From a checkpoint of a small transformer trained on Wikipedia: tied embeddings.
MLP neurons of a small language model. Each row is named by its layer, matrix (down: output weights) and neuron, and shows model dimensions 128-255. Each number is 500 + 40 x the weight over its row's rms, rounded and kept within 0 to 999. Numbers have three digits each. A neuron's up and down rows have the sign that makes its largest values positive.
A block is one neuron, or neurons of one layer that tend to fire together. Before each block is what it responds to, as a language model described it from the Wikipedia text at the highest values.

Sentence-ending periods
L10.down7:522537525483479547543469481619535523446468527475513527503545451479551388477494454496495472512607563526440441531526530518445500481501554488457508536535487518573489500508486518489521542484448481452519527529533523497488460436567470533412545456575492516480492511529559561482439474527553459448539524477508490498467514477536527481568520513468508511437567510532458541494530565473475580497492
L10.down134:486540425455492550498505416449529440494488505487464520518452532473487457436419463438501465405490460555467509493466498466504481555546495452511511485524462465525431472472451505455524501503512477483524495511447445502504479568392478483517549462495510465460546430499532614546488509460524583533513498503468535477572511585459493494476490472535502472461533504472522534451466504506555502525557
L10.down206:586524476528496388558521482481454510467533458508507535454511546472493479504538444464500514475564538527538515525508536561553477538541604452505543544492469514495507440443489499484469560592503499496456490533469415492473528422495546505522507484440431488478592499586482456488428483520491436573497532448471500518451527441491463506450500522434537520567588556461484458484516494498472479525464
L10.down269:544477492488435536517523496552488389460453530453452527508510502461526513539581513510571605552524489437544487455517496466533550568453496512456462524447488464464454534539427510531532527469532491554512498483499561476474472449480556496475546474512487509537520489500530478578453466522491419511518410576578487555403570507496473431475552458494521493516522501524459519476428443571578504507479
L10.down354:507453502521476533502479510510483494524388465470541411540514516520436588499495575481517496514500514526539466496582518486508505473529451452403459459488565458516454516531421499492435470503551508460483523553438518473423470436463528496489575459520554570529477592548466539499496537504458493503524479448555508494436504530453556444442515521478501565467504432514484497442539477530474506478479
L10.down448:460519462563517497419531588462473480506538480517483438494487505513481485515486545522522524558526474451515519576504513530445417467519401468472417539512516495470554484494510461482510410556462483517456494525500490485466467527438468504437492493520503521481491489460450465484551518543442523544530497460406490523525473458532408463535544565583542513497533523549593467487520520485622490506552
L10.down500:520473533570525593495429571536523400523454585463444541474481497496428466525516516448495512512475540482423523503519497545452495505505556467472524523454483420571439569479556515555528522545430533475520538505581460517501533542409511590504460516478520518458441456536455468486489411503485520584491527541595468508511481524506471446495486524468563509471505527466497462577503501517488523477466
L10.down577:519490490438503458458491486449470546461486474446527541442522417472518510455505500475488463584558503566444528478478530490528514550483482487410459508495496523525470515530516523527477495536483502514511469434535584454458516516582577431521510573523449446495503483464563489468410405518514484504447579486467497503547484527512537431416524521496562472545516495523550540546506496502539513492458

Split-word t/v fragments
L7.down0:507509528528507550557575471551467561494536503388505452493536534454559471524500572462468490517528472542509562496526432469579488554486493453549532543504491480489505577541568476499534456502518423427519465444507517518492451444507494430481471489500501546504447449527488462482455473455465443474499565555468558506437534474520461566430462524428557444560474555546468546518509512518497497451459

Word-initial H/Z pieces
L3.down22:497549478472430549446539578478397515462433466484500491507410534473486485532502484494539474476488505489507493512443493527488376492461404519530434457503476488504561553551489535487506524474491449554467508496433540490447418487540573568524482522559497465539465493559457414486447485474517510402500531493560506530506523522490426511442519528503456581506534513453395499501475555529528492509529
L3.down126:425489516462526539538563558518477540495451430512439488496493564494511485489512490548416514514438479592498461495476402553473452458472494518534559448547513457516526477473492496383499539520458566529544530478493537573424458512501564505490510535574486472490520564520471519483492470475469428515488517450530495449556462444488517589512429555489473523503508494513463518481478489473555483472480
L3.down355:495444464609500517561528556497509518449516470438496491506443567532552490477449498437551470492470480503487476463504380471581468496492465480485482482495487524483489495451458466429548584474524534479483467461420491548530518485527486476518535441530486497522525508541501477534449452517494465567515440505523532471495519537530542458475449463530544388501528551491524428492496436555527461535459
L3.down390:556497412482496548523532581534530530505489526494541504454507507488541524447497552467503441534510546563520454556591441495541529484513468524412508432520454512458484487526451467551496500585563579540546496520492474497489518423516525526494531510499539472479508526384544514487472554493502448504570524466472505493490468500516443511523481510518494459524581526593486496400469474451549482491491
L3.down436:494497455525502556533542547430574521519499469482558506516433480539538506521512461469513476545481542484516460467504477427498500469404526437593545478444450519500476517465514535466475551470448526474531545382451575488487442451553568478563466517498506490529409561515517563515442437466490514456506481517521482490486484509495510460520458464510409460495550522496479479484497544540532458484514
L3.down474:470465436488486486523504467551492561513483509472495465563473483474527516515437444484538456592488400493587454607504435524488494427480434456467526440583448492530488445461511582482442556459531544505559489425483484544519488452487513495474557558471493456484488464510436558565494502528498546449531564498553525474507467465443494532435506459472503527469508541519498581510491510566494424479579
L3.down478:482507529557498509489560496519468550488479473499450528585525493493442536418444462478460424550488576495453513498478416539479434426543505506540459485502487503511524409479479520495518476488457468451519490515496440512448477526504528481493496510502598534506472474474516522475511454515553524509475462435515581438556542545534508545419555518554407518535532502464458471463468484456579497474474
L3.down612:520462488521456549496500554509499506472489417497503455492475587452497484513550519485519492431362451498517501543482406518445514495488457545507491440476442505426551495458514497497471454465510459390533504472477449471442466602476443530477513499521488537596460554532455487448390497444510484449463532506534502505504484459483448540467431510574464481436436564477465472511536519532503502526482

Split word-initial letters
L10.down1:506460497484537470455560525516558514520481509464477556507516469517471502559484437419468508521479491425488519444556477483511472521573512509482505475467517446529439506506494471476544509432468465489411540471456521458480514452458441559509487525364525526496468509475470429414532480574558516563457546436535523509474505499437502556503507501482546504474487477486576441503536475514495524442589
L10.down216:530501524517483532465503497542475532485489458408511548477495490481558453433488562518437500519533512548554471471500390513515547571542518520485546519514518463495494465520504507472539483530544493595500548521493484541522473507423555521489413517427477410464509437492451542490461485508528439484449572454544448503483514578439533516532452496515483506467450516452506519518516536503504510545566
L10.down285:477478504463541463485525495474454522476559510526472543503509555571497455441512492388514501508482485542506540528503447530522465594520496518588518521524544397551515406500505580486521483444464547530548478503463463562458519542493507526467559421540459575441533513494615479580494483524571436474475497488472500419515489480536502470480529535575511458519598446461532503579492491526485471490499
L10.down407:499515492535511534474492464516419466453583468434468527513492538482496532458563517605478460519550497545483559481485523538500456529439449525487512530536463444475536521436495429521540520589554512530497502534563526486558513520491453506525517467530478460537531558522462503506427497416490501509504517477443418523529525459506429484575575453547516444494499493444539454552556490530471463506499
L10.down440:513491495546548516429471442495459505534553421420570575468521536503464495531550492470518515529514529461432481516483479449438473491453506539525483388470562476541515496510456570500547518492479537506440479480552491519472543468461468529472477469491472494520497529519502610507503475545472442472522501488474501493523525500514489481559597449538531438519543501477507549505526509480550555510493
L10.down467:485476556574516570457542476512547469518479526540469456461536506458436445484496515478534509459491529563491543465541482459504537474502476531509505585544517538497480489508541465496444428515438464452486531436486533466476481508542522554426490431480479462468441445439512514509521509471515514425589501565411518434504542516511490518472462457499604421532524568515453521468523485445529489447552
L10.down484:570556525488514528524504495498552535448447461526443467428502509455460509473521518554487558486503547514478517437451463452488511491533526523485487509487426527460532433475496457483484470493508489540471406533433461546510597460462516510508476485446408519524482484450457553471551426541493559544586474567529513497507470576497567502572524513537528479562502637498515521489556488504524542552529
L10.down544:544498517437503587509464468493508577559490424392492493533525452463456520455482442539516533430514563520509481545545478517471495448535478525546467514466492514464504427472510532476430494467514565458454480455557511455444457485494463498550527405575496529499540528475450516477507482460526482457548471531533431513488449520489510483525469514531592347500566560578474499439538529459508473499457

Word-start consonant fragments
L3.down3:487526469578565565443545463478436503600475528509480475468452512499454551513501555520427494456505529500543494460543469502535497431493500464447512512460477505509519505529535489494489492462520542425576570433484537516486493516533456467515588509511566518526579533485503481465478551513486493493522550596468621470491505530500490457542545531573448563406497466481494491521552454542522538481482
L3.down89:535476454531505524460550412518478510515471426425436491516490494493422544494500517503455513470496541547442507467531473534527507441546469520501486541514503560542492541486528544503467582532491552507520567536507534485425502558460518610471461431514547467515524553528426475450552445526495439481532535507563540516501509487568565490474475515466502539476492535489500514567462556569451569479477
L3.down254:438482492480541504458518536521538488542464515496464435536532594441552579550529492491456438545497513551544507521501532500524535530434514399524508399499531503530511508535516495514457495564412478520497545512455492467570518495518528525415452449495510494457533516479519442495457414549442396475507498461477515550440461490553475540518487545466567530491531499493457558509491497523536489487461
L3.down255:520505453453483489535510516479481518374505430460498560502482536522467474496435540496528501430501535488480472482482503409423457509467515482497492504488545575543428449478504571450503528470500548529580566479498465521546561480366491481494488506529508534475502489527559428504447406546585494398530478587588551534472502442504552485533438498499460537519531501470451508536453508467486443478555
L3.down358:486496496529489487617546468545483543472489582495487537517479525448546537463550500484486472528504497578488626565479517508555491509564524484554450521498573513522515505442502499539453461509533442452534525506519488476488468536476488545550567484526518525506471460430450369530553459530542512457492584491453474444456456464564491473494510434571508512477487495516489459468486511480525523458488
L3.down466:497486466529467480476465437482470573542567467479464545466446546576527515441468513496480515512537552561418483508527477427527539481478426518515476488452508516492499479483531522506491537521495443545509470553426506450549482464494438471530545552480554474443530528496481437504552503475500517532482485478480484464433495504469505545490516577550488529519551546530547472500503577469601535509498
L3.down512:495463475456485483445518534555513456505485510443502475548428486507508449551487518523507541516508580558505469506477542435578498511504507463532520501491540472533455410489514469518518511480451508511458481575491604503498490510506476451547511508458518528514561517490512486466513420527542455572489484533480549537447536465536538547491442450558526491572526455503484494555494483444602520501425
L3.down639:540479539483490507514534501530481501504531540518484497511489485551496493438501488537489478454520547487536534490495451489506476543492541479517452415582512519558517491518525547466489405471491480517585523559486548440434445488506495534494458432522484494484550529412577487518518503440546515412471481499506518485449525499479541565559519534434483450511501564460453525442515512523557471408520

Mid-word r, infobox colons
L7.down312:516539471464477500526520549497507513522484553534516522536554472469474475459568477435437469483503461543498511518534567470552444491475552515485487487418541504511473506530452525554457438428441475520513514548504583492422482483543464487539479505473480471505374539465577411507507560423493539468523473572538469588498469450627468521449488561481474489424518516517512462478456461539541565555462

Separators inside numbers
L10.down119:536522481547482435462510480517526462526521525405510511447499496519548492476483482526487544485476459428448483473487447390560525548459578510474529501561502474524588478544537460502444523397415519431449474522461533504521510480467521518540480475518595564451502576548545566500456521547515518448514498499505547508514468504537524465501495580478435487523469487531450541553536468476463490532522
L10.down416:415465470466457541502499459508474516447421560560497530484534509529495518489480539524499453519479567540559557523464442495465516594432464514480529437477471494603539534483556474552465480481536557509483543506540504541525496499514483561482528486517549485531484473501485519455410527498508461407479526493512502552462523500462555411536573518555547492532520454472474476489542499461485505483535
L10.down420:486483425598493465474504446443479531540503501544541445442453522457520462404485482561570486512471560505429452412474454500557438487439471502493548443406473463572535466514515443457534552519467589524509430501457486520504475543543480507508462448488512546531486636445454508499504523485480526553500552506447501460496477503523517516508541418541476518456484496489430514539485473445518440466519
L10.down427:505474437513480516443577567539554498468445475516514503492516529530523543451445469563542528461471481542491494474557541444463418588535435501556487490525499458508448555445476502481478482486565582512514525499515493531491464505459533518526447475494546483546497467547492511517458482546466523479557463503489507483529523449446497478549504550465500445466551449553507458506541596434438491445577
L10.down461:482457447484547551513455515520435429506525468517562469502456549536595477505559481536559529526511511504529540541486516498462482573580497472519496516447504484480464471423482527524583463477550443462503539508570457526479465536534552491497531501488513542527533513460489510580499544463515504498475482522453496564512538531490528479559522493464491455485537444488426555549563400533526454454468
L10.down487:540516416600574546470494513537469498516542532476444554530465470477534473420529480565574495549446469495471486507516511508511539559484437482542489528455492492525527497462482484487450515533479496432402488522523542517540487485474546525480462563513579504531488463461543473541453538485513578540456547469449517483506438552487482476554471501511538480508504563464565529419479490470466437466508
L10.down587:495439514496475491544536518445446519511554450496533439503536557563503476407478538491463510524498566582514530530549546504506499542508480601500486516488465473449518626515545446461507509533509495537499492531488470517553531427520479482522507393498509580552551594449545539468554484513462506434459499608534448541466535529521551526508478448489454459482458432495523474519559454406585535483579
L10.down615:539455551475574483480498515516444522540528496421492481538494509461474499529579506523597560479517490478550461473446520454492475494483398446497439399564524493492519512531535513499466558443441464444508552498497399510541516528511471580526437563478500531543501492488541514511551525468545493507502500472502449398485479487470486484444519485522454510514479466550446498468480468499495469505525

Word-initial H piece
L10.down28:469473494560479517547532554546501491571487545480529546478503506463465447454462449469451538609439457411406505569527509556495478542496437498448528452477521577504522524485441374530560458484366492508514495456504507438497560560492480475507514520522464473526482514485530499441479507490557511496459469506568445540526540512449503546502553509485494523520433490520496496599528474492475471474534
L10.down174:531481460453509429466508602514475512543456471530584428559479477528549552540497440533567421558508496450510474496434470548485507510550500510455463536537530561504445592469464522523524506491441481493596470533401536526465466485486516489553459540473565497547460498491487508576513490550525526491482458473528426519481446439487436532477419445492509541500467492498448479529547457519493473519529
L10.down270:480570503464475499488519558475458505423508499499560506508498576497530450566465501484398528535507473531533467504485493449529519599514477545552506516491426537481525449516544517487530504528464514540509494466518465495460498465500539565494461491554519403509538484472482529465452522408461517490500563596495519507539500408482443548467485490470485507495544543526464520557505505538491483485490
L10.down274:464508556520521566454504485568508560470461510528491490555510491472540505539482459474560550584398494526526568513523536464492507461546543514499553497446529526533460565532475507529540469536453508523508549456454434530424514527511433414535512524516473520443472505516522492423439521515492485522470526491500513528584420489515518521513510442467407528562508520491506478443440523448497457495448
L10.down290:489521516437495498433535518534514440451493497420504448458466520517560533530544498501490489437517591482449553481483453473497469468520427481434456460551575452566513540455478480500464588490520473585501483435518515547472463501523505593543484500552452512487454600518532454508471495451440472503473522499471543615456502554545525470459533500449481473433537463489470533508468541551606444535498
L10.down507:515456426508491568464499583523451513527497461488520552500531529519444541552481529484496495455470521485470482512445470530511493562504507532496475424509511458506488595365489465493482447510535489520506499578530479581521525559506524451506473516519503506469515473468463574490575505514528560556517491531626506491485476574509517509452513531516554541503526534557445417443465532446493489496500
L10.down535:527465501553574532505590477492562449502447514517521536472539459503514498541470508453506550453492486519524490488510480443590485536556486531600491433507467501504475476550506432512563525555444496445446523433512448488451525544498519484633476524527451471535501552526533540452412507479498525469449432536500529507590530499443487519484506475504534489500540458467565509558472470501571472518577
L10.down605:461449537392506507539599514485566545416524516425486530474565500499514580512456522546454506503457553502550549552513520452477528466465516510484528431511504493534474494506449438454503547480429495487510428528541543485499488543538573532528543479512491458498548501553447519499452510480569430432513488522525511539529481476532424488504524507504412464523547503489467499557531444462458506481526

Time colons, initial t
L3.down108:511502458534511576564498528538433486488484540491467517466511537559567479525437493479563520496521465554485526527524446429467488474456543562528461437420455487514525541446513449509526483501524438515474454443485443527571539493521453461476492548533438414555523469521574440521544501435498484483563438462545445480512495463500478441512472459444448471539453470563471517443476463496529526519447
L3.down240:590496550537457539541454439541505474435481504584442477511489556564463555507472496525504534570456511463478567439495533482456500491494458543467527485511416452500499434524539471558512515463442443517495528507468521548452483564585436487498511452491542488557470499486426499486433514473452571498462485497502487475587449473431507502400541519552433492482520492518482424490477439548470496472579
L3.down352:504531498581495476525477456476573423511547427504475501551479522458542548507460477524538506564525510513467509397488397451526483445472500503501530489418469489511464456492487457537461512439435573461452470515532525490533516426513538476507509569549546450597486592441476501517514482557540452463557538513472460448484428501451464531463497584477444547485482521469520523506481553501500524421495
L3.down389:519477523512515469574440520476567490476504467474501475519504585493474498511484491484503502560541501481402450490422505427594540402491454514491457499536491512512403469489554510456532495421441584489477493485491511476530475467484452510456531457486555446594487543514461537496534514453547447547503501497471532508541509535434492512509527611498512536496466490534534453443570489428573540503495
L3.down456:486499537466602423484570475413509506471517420468483503543467469506406584534526451482503506526439457424487502465505444408505490485518529505455498476532540499509441538465470545502511584514412576514502499510581560573492454524464517477532540502527506489491456445456491524489444473527495507461534497489488499517465509488477526517531435475512443454458472518420443496541550519430530491505534
L3.down481:465432466628537452519480487472497538487426515443436451518483422576476527466442570505454500446497473607496480498562495509537555491554516468483489529497489515428500516539499494482501481458521498494558455484534511556472505522489532420484506401484527534531475431458510486557541485549494489476518535509520526496440536421488485521481451529466541472522499514504442490507520472526525509406481
L3.down519:573502480513502522534472586491536583516414464546493560576494500506489479529454484472538508545585473517482563508525437461409481570418541495557439485546471408536461554493525454462585467540467510528514458503521494524494498472443427525463560488452479448485450540486554498568572563452488596570492538521579493489454480474428528536514521510484516518463494518584446439500494432458494468524527
L3.down561:546448468484499510547507476462477518505502411516475534474463575448508463484468507507542539564575502496514492474526477488543470436486596472588544566550515431521570449492477471531526535374497483477467469488586473480476519475495492455518543421544555495455540505463515501479468518479515488567486484545529546482467502508445527583484541446487478537423439563505532535483442515590542540526494

Paragraph and section breaks
L7.down477:463442463557462490522519482551569536578539523552539518488516484493506487488486497444535529492489499485452531458433537584568530540491442496466547482420520517452552497520498492532518549519499578439574528539528490525490473529501466520520498536524542504548527516528528466496564432496508526473522527546498509459579574459516507455467480496528518528474365578484543483527486467562579515466534

Split-off consonant letters
L7.down687:470549472472434509579519484484544515437457474502514594528511462539546468526441538503530510511395491539462490543556462500511483482470561500551463524379524558460413495503463443478505516491472511490471583438528482513492511484494543510543444419478473451497481511539489492441485499512527467414507569490564518481468490517551485461482549564516486467554482531502517494465432470469549477545554